python train.py --num_attention_heads=10 --norm="layernorm" --norm_eps=1e-05 --qk_norm=false --init="normal" --init_std_o=0.0265 --warmup_steps=518 --final_lr_fraction=0.05 --batch_tokens=32768 --max_steps=9427
MLP neurons of a small language model. Each row is named by its layer, matrix (up: input weights) and neuron, and shows model dimensions 256-319. Each number is 200 + 40 x the weight over its row's rms, rounded and kept within 0 to 999.
A block is one neuron, or neurons of one layer that tend to fire together. Before each block is what it responds to, as a language model described it from the Wikipedia text at the highest values.

Description: Word-initial split fragments
L7.up183,122,257,241,204,111,163,215,116,256,212,262,194,242,214,206,152,212,262,102,222,242,189,161,157,233,151,252,173,193,181,197,223,190,147,193,193,167,183,220,225,257,169,185,184,191,250,222,192,241,239,214,184,111,201,248,197,175,221,173,197,165,243,183,221
L7.up270,131,225,291,149,172,239,220,118,274,191,187,177,266,172,159,164,237,200,156,77,179,196,280,163,232,172,265,196,183,164,151,161,183,209,245,163,240,203,240,189,183,218,209,148,213,177,181,186,217,232,209,233,221,216,245,200,172,141,232,205,174,226,246,245
L7.up375,183,190,212,210,195,149,221,171,213,226,185,212,206,222,229,170,188,113,155,166,153,197,261,207,226,158,175,243,173,219,245,207,157,185,177,171,236,194,200,203,176,199,140,129,185,187,231,194,268,188,212,213,166,200,146,187,162,151,236,195,205,185,210,242
L7.up406,100,257,275,194,195,155,227,175,194,171,220,238,205,210,145,174,268,234,104,189,226,233,167,145,206,204,221,191,274,196,199,221,193,203,154,115,174,80,193,196,188,221,203,182,224,242,236,222,165,190,228,275,166,213,273,202,154,229,275,211,256,242,142,194
L7.up460,133,175,232,147,172,207,247,167,252,246,155,170,232,230,215,224,195,165,216,149,179,233,262,188,243,181,203,214,154,166,179,205,171,222,191,157,234,140,220,204,211,188,239,145,185,138,179,190,227,226,228,237,210,214,230,228,169,175,232,185,205,255,204,191
L7.up471,198,217,237,141,206,235,252,178,228,200,240,191,242,228,206,198,170,142,175,153,169,173,225,181,219,180,213,180,255,205,142,238,176,248,191,151,218,233,202,161,196,197,191,117,253,155,212,128,189,258,240,206,221,242,229,191,154,228,189,256,172,191,279,228
L7.up603,212,186,133,209,172,192,170,277,237,250,172,226,166,183,227,267,247,181,135,256,166,222,211,179,265,194,224,166,204,210,202,206,185,126,147,263,235,157,263,226,182,180,236,194,210,263,287,185,223,190,227,133,246,197,203,186,193,88,167,272,184,260,201,172
L7.up804,178,202,208,155,222,138,245,134,186,120,150,192,242,194,172,178,235,158,137,158,232,154,259,193,165,187,224,163,213,224,178,225,189,63,203,118,202,210,264,177,212,309,206,58,180,195,218,207,233,219,252,223,213,210,245,145,209,142,206,133,159,234,231,231
L7.up808,186,228,217,219,195,179,279,88,189,219,135,220,268,217,167,206,178,127,172,238,162,196,245,151,220,185,270,195,174,189,271,206,191,204,201,214,184,194,288,204,280,226,274,174,225,191,161,186,248,147,199,177,154,183,272,210,177,212,218,201,220,155,222,271
L7.up816,94,216,213,122,155,158,229,164,248,236,211,204,211,186,211,199,137,123,194,138,296,238,202,240,252,172,177,246,195,206,171,231,163,134,200,257,238,198,147,162,173,170,236,207,164,195,187,184,234,178,202,164,190,237,231,177,168,144,259,157,257,208,193,225
L7.up1017,152,223,170,126,205,205,175,193,238,245,103,203,183,142,225,207,221,189,213,169,183,237,250,153,183,188,240,190,106,153,240,177,130,213,212,188,161,186,194,222,173,229,150,210,174,227,204,212,215,236,243,214,189,236,197,171,262,220,257,183,171,278,269,213
L7.up1321,165,217,250,203,202,188,326,182,249,242,201,180,227,200,185,115,178,194,215,178,200,163,258,141,205,167,187,199,141,233,195,201,204,206,251,218,157,229,222,204,244,183,231,163,197,181,254,188,252,221,217,204,238,185,281,158,228,221,131,244,239,231,170,196
L7.up1421,139,176,208,168,209,182,208,102,182,244,231,209,301,197,244,183,243,227,144,137,195,161,216,180,239,165,197,205,199,129,166,240,142,211,213,272,217,147,197,243,185,222,156,167,195,162,199,165,186,226,206,193,215,149,217,150,189,174,225,152,133,200,206,169
L7.up1535,151,226,199,177,196,257,313,211,215,229,252,195,200,213,158,190,196,188,181,162,190,162,241,150,293,185,182,172,156,235,220,204,155,181,176,205,278,188,178,221,206,236,183,122,231,189,222,175,186,232,202,195,250,149,262,217,221,137,214,236,186,268,154,295
L7.up1746,159,205,144,189,166,192,157,100,229,181,164,197,190,245,191,156,189,203,176,168,191,219,224,302,245,163,201,167,179,215,167,222,189,175,54,171,183,125,209,179,220,263,210,192,178,199,206,163,239,249,174,252,183,164,279,201,198,119,250,156,157,165,201,183
L7.up1785,166,166,166,205,246,195,228,208,240,149,165,184,177,165,248,218,132,96,174,130,174,243,195,233,244,153,203,217,120,223,143,230,259,220,203,171,249,220,237,228,204,229,235,148,217,239,262,190,192,215,228,237,188,199,255,164,188,177,249,131,155,151,170,199

Description: Conjunctions joining paired words
L9.up1748,206,244,212,209,234,208,239,119,195,272,142,208,175,165,175,216,204,176,170,140,184,211,233,119,186,185,206,189,162,185,216,194,105,255,263,214,214,152,176,264,232,227,167,185,206,198,202,186,218,122,232,218,234,183,204,226,229,171,275,186,259,234,110,245

Description: Plural group nouns
L5.up246,256,169,171,172,182,218,243,135,273,187,183,203,144,137,203,209,199,118,227,192,294,131,201,209,163,173,227,138,124,242,142,246,236,183,258,226,176,212,266,180,227,241,256,184,173,249,160,185,177,165,214,177,223,95,232,195,150,143,138,229,201,142,218,257
L5.up450,217,158,229,185,167,251,227,163,178,207,166,195,224,205,195,211,153,179,235,111,264,201,171,195,172,180,207,193,119,158,156,206,232,287,223,202,120,203,172,166,181,191,263,235,256,166,178,195,139,248,216,153,258,220,249,234,159,191,213,182,233,177,244,225
L5.up562,223,95,209,195,235,239,225,199,218,169,203,199,194,220,196,265,210,149,183,171,279,147,223,206,174,180,170,243,243,136,152,158,235,224,213,148,180,221,136,169,266,183,271,188,226,124,158,223,169,179,253,227,175,171,211,111,185,134,196,222,268,188,189,239
L5.up692,166,152,258,179,133,210,284,187,241,80,159,253,164,178,224,137,256,199,151,150,229,211,155,156,200,168,185,180,129,148,195,291,252,165,229,191,218,247,177,235,207,270,209,228,259,191,154,141,171,209,222,234,239,166,244,140,246,224,239,196,223,254,177,227

Description: Plural count nouns
L9.up122,163,178,292,226,183,260,228,159,198,234,143,216,169,135,253,208,175,184,241,190,300,157,186,144,178,194,232,193,206,222,122,205,210,219,217,159,133,219,266,174,136,247,192,184,261,211,180,201,167,204,240,209,234,196,197,233,189,202,193,197,271,163,243,214

Description: Article "an" and vowel openers
L5.up154,206,284,200,112,180,169,156,221,211,201,208,193,213,221,147,199,167,106,151,238,192,256,153,184,227,171,187,130,207,201,308,228,169,145,208,263,174,129,202,187,197,225,238,170,197,268,237,208,273,222,195,167,129,183,273,217,262,185,265,184,183,142,219,212
L5.up755,207,272,262,149,211,232,206,223,211,204,187,208,221,193,206,185,236,210,189,194,177,280,157,203,246,182,183,130,173,186,237,218,219,188,261,205,222,116,159,216,184,204,194,137,194,231,200,170,238,204,243,169,131,213,263,211,228,197,239,173,168,233,223,232
L5.up1370,201,251,167,180,122,199,184,208,207,167,195,208,214,232,231,230,172,188,187,179,146,215,164,293,167,180,162,154,173,182,195,204,177,210,203,284,138,143,220,226,208,200,177,157,228,188,249,153,267,221,206,228,141,185,223,198,231,235,232,204,174,191,204,205
L5.up1504,149,206,206,217,150,174,247,227,156,213,209,196,136,199,259,173,127,217,217,251,245,223,190,203,194,171,216,204,210,168,298,141,178,174,190,230,197,116,238,241,161,208,185,167,202,253,274,159,283,178,207,214,180,170,210,127,277,231,198,130,171,240,181,169

Description: Third-person subject pronouns
L7.up91,233,200,214,196,199,202,192,206,219,179,192,183,189,189,120,187,210,109,176,147,169,214,255,260,159,176,258,198,230,221,125,213,228,195,129,127,259,178,206,260,320,192,243,183,318,256,280,181,189,190,201,253,185,84,209,181,238,209,167,174,193,198,195,248
L7.up261,256,166,198,199,106,157,203,194,215,217,173,208,185,118,187,238,238,241,210,162,194,235,248,271,165,193,178,211,288,184,212,182,243,191,161,162,239,190,223,194,227,253,183,173,258,225,232,169,209,142,276,207,181,223,132,196,237,217,248,184,206,169,176,244
L7.up456,220,188,218,222,151,192,232,197,232,202,158,223,237,210,200,127,228,181,204,158,147,258,216,251,271,120,138,200,217,173,203,188,177,136,188,229,183,111,213,186,222,173,204,186,275,195,125,164,234,216,188,191,151,144,137,175,251,219,206,128,255,289,241,210
L7.up593,234,210,213,225,133,206,242,131,169,211,133,175,178,196,154,103,225,144,185,205,187,253,263,247,178,172,207,203,188,184,187,202,146,162,182,195,248,154,242,236,328,187,213,150,258,241,187,200,189,205,220,240,230,168,257,171,241,174,179,167,193,194,259,235
L7.up797,235,167,176,202,228,151,146,177,166,198,254,268,219,181,188,157,210,159,215,194,191,195,246,252,144,147,196,228,163,160,235,196,187,131,188,179,220,158,222,258,259,198,184,208,333,301,265,115,290,154,216,232,120,105,228,185,269,239,199,195,150,186,259,209
L7.up882,161,299,257,209,133,218,189,178,232,168,262,200,205,172,200,156,125,179,136,203,164,182,249,219,205,182,201,150,220,184,183,268,233,191,233,224,197,208,238,195,226,238,214,158,249,293,218,204,189,230,216,187,183,138,235,230,281,166,187,176,174,176,181,226
L7.up985,197,161,214,148,101,182,136,202,230,187,131,200,185,161,216,213,150,184,230,193,225,153,224,269,236,161,169,169,145,194,168,251,212,195,213,183,151,165,180,168,206,226,206,148,289,218,221,152,187,186,218,190,249,154,216,210,221,162,183,252,234,153,271,239
L7.up1038,254,223,163,213,135,200,199,75,182,126,127,200,216,181,161,134,200,152,208,196,160,238,250,199,200,177,130,118,162,266,199,197,180,187,191,231,239,201,176,199,207,206,247,116,187,190,264,127,170,184,209,196,226,200,151,187,288,153,238,185,206,152,279,227
L7.up1386,242,154,244,195,116,139,136,155,224,216,124,186,184,157,129,129,177,205,126,224,241,170,230,235,189,210,153,152,210,209,286,250,165,178,199,217,218,145,196,166,231,225,210,221,239,230,166,132,307,218,159,133,189,185,165,205,235,179,199,128,233,151,240,221
L7.up1404,154,166,269,208,126,215,147,186,253,215,193,175,175,142,168,165,188,202,103,123,205,255,236,210,197,170,215,162,206,174,191,261,207,159,148,216,229,182,139,181,234,230,148,201,294,200,229,185,249,224,236,182,196,168,182,258,189,228,185,198,220,182,240,205
L7.up1423,167,199,205,174,123,178,170,149,248,238,153,199,178,187,191,217,150,178,230,207,158,168,181,256,161,201,116,200,121,162,175,257,182,177,117,204,160,171,199,151,246,216,241,176,186,190,186,142,252,103,214,159,150,193,219,177,265,106,165,201,307,235,268,221
L7.up1486,264,108,218,166,179,212,240,162,216,165,137,200,135,162,223,241,223,270,190,154,252,203,116,253,149,167,153,208,157,186,170,291,216,208,184,232,229,67,222,152,178,243,249,195,249,180,128,185,222,233,192,198,235,196,162,153,207,227,241,174,280,236,255,232
L7.up1506,260,201,215,196,189,204,230,190,259,183,174,224,219,147,259,167,248,179,120,184,210,257,194,236,195,163,175,214,151,167,177,254,220,153,150,221,247,120,204,136,246,211,286,244,288,233,152,168,205,201,202,176,218,172,183,160,158,192,143,207,160,223,228,187
L7.up1566,262,234,202,163,177,284,198,149,244,219,133,193,279,197,261,166,214,228,235,166,224,269,257,232,271,136,168,123,130,217,269,150,151,173,191,220,209,105,213,224,136,219,165,232,243,229,198,137,234,103,193,220,116,209,162,218,235,170,201,199,275,219,274,248
L7.up1644,203,149,178,185,172,261,221,180,245,164,215,186,204,223,155,160,235,213,180,197,171,204,224,152,239,167,240,204,128,225,285,202,173,160,276,181,158,151,216,199,259,197,205,190,294,224,240,157,279,263,234,241,206,129,217,206,233,174,273,229,160,204,219,247
L7.up1788,194,228,293,235,112,188,189,169,224,220,143,168,245,130,138,73,185,156,134,123,212,216,202,212,186,170,175,270,235,208,201,210,152,190,180,280,210,155,199,234,234,196,198,185,248,196,222,184,307,193,208,97,232,163,186,207,239,199,276,208,272,194,226,228

Description: Clause subject before verb
L9.up1345,286,143,195,178,167,228,189,189,194,217,207,262,241,151,198,237,254,202,158,131,161,229,217,268,200,199,225,167,142,160,226,206,249,191,179,197,222,125,250,169,256,195,230,152,255,227,146,211,176,162,241,210,177,125,151,198,198,172,276,180,239,210,252,227

Description: Start of dates and numbers
L9.up1186,184,148,148,171,222,165,276,260,215,132,214,253,201,169,264,285,169,163,203,273,249,269,236,188,236,174,172,146,187,146,237,183,154,225,188,285,226,176,229,169,220,250,234,225,242,267,200,235,194,195,211,144,192,183,236,163,215,215,197,186,264,256,161,148

Description: Plural noun endings
L7.up83,190,207,201,184,193,155,215,191,199,194,136,192,134,212,165,152,190,172,150,135,227,249,268,199,169,147,257,155,155,123,198,269,262,185,256,201,164,190,327,228,205,177,142,196,168,240,183,195,244,164,238,189,164,155,220,107,178,203,290,213,130,192,169,234
L7.up413,198,207,182,206,222,273,273,271,192,240,172,202,161,183,212,182,223,111,175,150,273,272,185,159,228,164,195,242,180,258,171,269,198,167,215,236,174,215,215,213,213,187,227,238,205,152,204,211,209,211,205,259,214,174,131,203,222,155,185,231,224,176,165,210
L7.up499,189,269,201,259,165,196,208,157,247,229,201,204,212,208,248,206,188,134,203,190,144,156,320,185,181,179,230,183,227,236,189,201,148,245,240,221,232,232,227,193,199,249,170,187,238,207,193,191,227,214,197,210,151,173,214,260,182,216,205,238,219,197,281,170
L7.up651,205,200,230,247,178,202,280,229,159,149,166,207,166,166,169,243,187,229,192,251,303,162,211,186,203,170,180,189,269,211,155,242,181,268,233,232,212,209,254,246,151,211,219,291,275,218,251,142,195,209,212,195,186,222,154,203,203,247,200,242,215,111,288,204
L7.up722,211,178,237,209,209,339,183,188,273,202,138,207,232,168,191,219,257,124,146,128,178,189,179,223,157,178,238,218,283,258,119,217,194,232,231,116,194,227,193,135,186,267,220,177,275,216,191,197,277,241,229,201,182,234,239,180,193,205,206,232,221,231,229,164
L7.up770,232,161,252,211,225,190,223,228,149,176,168,195,187,138,235,229,233,144,200,224,214,183,224,269,162,177,251,199,232,176,202,155,192,190,183,203,218,211,249,192,155,246,224,180,141,235,169,204,276,190,213,230,217,253,164,162,145,195,254,184,217,115,178,146
L7.up833,196,226,169,217,192,126,246,208,219,141,190,214,163,181,273,265,102,126,242,190,205,166,256,231,193,170,169,218,201,135,238,192,243,270,184,212,224,197,192,211,181,179,229,243,216,212,239,90,230,189,219,223,110,184,189,218,200,234,213,187,180,174,180,202
L7.up878,198,160,260,205,106,193,237,206,232,186,234,180,153,153,244,197,171,101,165,219,183,161,202,194,156,165,156,209,244,234,216,321,173,219,230,231,218,213,168,141,230,327,210,227,265,212,200,148,240,205,206,152,225,192,224,213,180,171,104,254,208,215,210,209
L7.up1025,186,226,207,171,135,248,256,160,185,219,191,230,182,181,210,202,117,185,268,187,275,174,259,134,215,193,210,207,142,182,149,152,233,224,246,193,104,203,210,219,212,231,252,196,257,196,201,197,164,235,232,198,221,169,182,248,153,132,184,239,315,162,174,230
L7.up1097,174,210,228,194,175,238,201,224,212,119,185,222,156,188,171,191,149,216,206,200,204,144,214,117,193,176,185,214,239,181,167,218,276,255,223,196,110,197,233,191,237,225,186,184,188,191,205,240,170,219,221,222,164,158,205,225,175,196,234,282,275,191,165,301
L7.up1171,207,252,244,191,117,185,225,200,200,177,206,233,229,265,184,210,200,125,219,135,203,197,265,265,207,154,155,158,277,201,183,221,154,162,184,236,213,260,213,207,167,257,209,209,224,187,201,223,198,166,236,279,213,209,153,228,178,133,236,256,217,190,216,232
L7.up1237,174,205,189,170,207,260,252,196,137,198,175,188,146,170,209,247,176,158,198,216,240,252,166,200,196,175,138,165,224,239,219,245,221,177,211,205,223,215,217,133,156,259,246,221,214,170,192,148,189,173,245,226,177,162,161,214,180,172,119,246,239,178,225,200
L7.up1425,227,135,252,180,187,227,229,157,172,215,145,185,158,228,191,264,145,153,207,112,186,228,197,248,231,185,182,202,188,176,185,164,262,264,227,162,186,181,160,161,205,227,227,245,228,174,186,170,164,221,220,162,188,188,216,209,186,238,232,261,177,205,185,176
L7.up1462,205,242,244,219,150,179,211,142,208,158,165,200,187,181,227,202,138,174,193,205,217,174,234,155,240,192,231,229,201,186,189,183,249,188,274,202,171,160,224,163,175,225,174,208,185,190,224,226,204,180,243,207,170,205,149,149,225,189,252,189,149,163,192,158
L7.up1748,196,171,232,220,159,169,273,244,173,158,99,218,208,203,220,265,197,130,214,212,243,193,255,209,202,171,172,170,291,208,186,162,175,190,213,198,199,232,234,206,163,247,180,225,240,170,231,174,184,205,214,235,264,198,180,212,195,141,159,235,274,184,204,168
L7.up1763,222,149,196,164,184,137,259,204,209,105,156,180,182,215,235,169,157,192,205,118,239,157,304,207,198,168,245,241,92,152,178,267,193,246,241,164,216,265,251,164,186,209,238,160,237,211,223,140,200,204,241,236,191,184,193,104,174,174,234,235,227,242,212,191

Description: Clause-initial subject pronouns
L5.up13,227,164,281,149,169,202,143,161,263,228,131,227,208,138,191,186,207,209,197,152,209,220,141,210,251,181,189,164,231,221,225,307,235,155,197,198,180,141,217,189,205,214,271,226,216,220,193,199,257,153,238,226,206,217,129,188,245,155,261,163,254,127,190,210
L5.up1491,176,190,228,90,144,240,154,148,208,164,236,154,235,190,246,151,142,208,208,140,252,240,130,205,246,170,196,114,155,179,213,201,217,129,202,175,231,148,159,216,168,204,246,244,241,203,188,149,221,117,199,193,211,168,154,210,200,189,275,173,216,209,239,173
L5.up1677,184,168,176,159,204,188,158,210,285,253,164,211,210,185,228,206,171,211,159,208,276,203,192,147,254,156,212,79,128,230,213,278,216,218,202,229,119,216,140,146,229,238,216,187,151,224,218,219,292,238,183,191,208,216,216,205,237,169,213,142,210,152,223,205
L5.up1909,240,138,168,202,192,204,130,203,223,223,186,202,253,156,285,187,185,200,246,151,204,213,297,207,188,192,212,206,171,230,254,213,229,175,234,164,201,174,181,232,232,188,156,221,248,211,190,168,203,156,214,190,198,192,144,224,196,169,169,235,228,156,243,169

Description: Phrase-completing link words
L5.up207,203,178,239,196,224,203,243,158,226,155,190,203,152,147,196,174,125,150,173,147,201,133,193,217,196,164,248,220,210,182,156,163,256,167,233,113,245,287,247,194,192,195,227,167,193,213,184,170,179,211,230,274,178,184,204,180,195,171,234,158,168,162,161,200
L5.up1340,211,230,232,170,188,169,230,153,216,205,199,161,232,142,197,148,167,149,174,191,158,169,208,245,173,159,207,153,211,185,238,222,219,212,220,183,160,227,191,225,197,230,204,184,173,183,200,202,219,216,233,228,183,186,235,192,178,189,170,133,198,168,151,173
L5.up1558,239,155,164,203,268,211,255,214,219,143,203,250,170,183,255,205,132,217,219,181,198,247,222,189,240,166,189,196,166,195,195,180,290,212,189,164,219,226,178,189,203,207,267,162,224,191,174,175,221,244,212,264,147,196,243,134,205,167,168,212,220,198,99,218
L5.up1718,240,111,238,223,157,216,231,114,207,154,238,213,159,103,216,210,168,167,132,138,220,155,209,292,154,172,208,205,164,166,231,198,130,236,146,175,241,208,234,161,212,214,242,217,204,216,206,170,165,221,232,213,168,119,257,204,202,137,189,208,180,230,213,205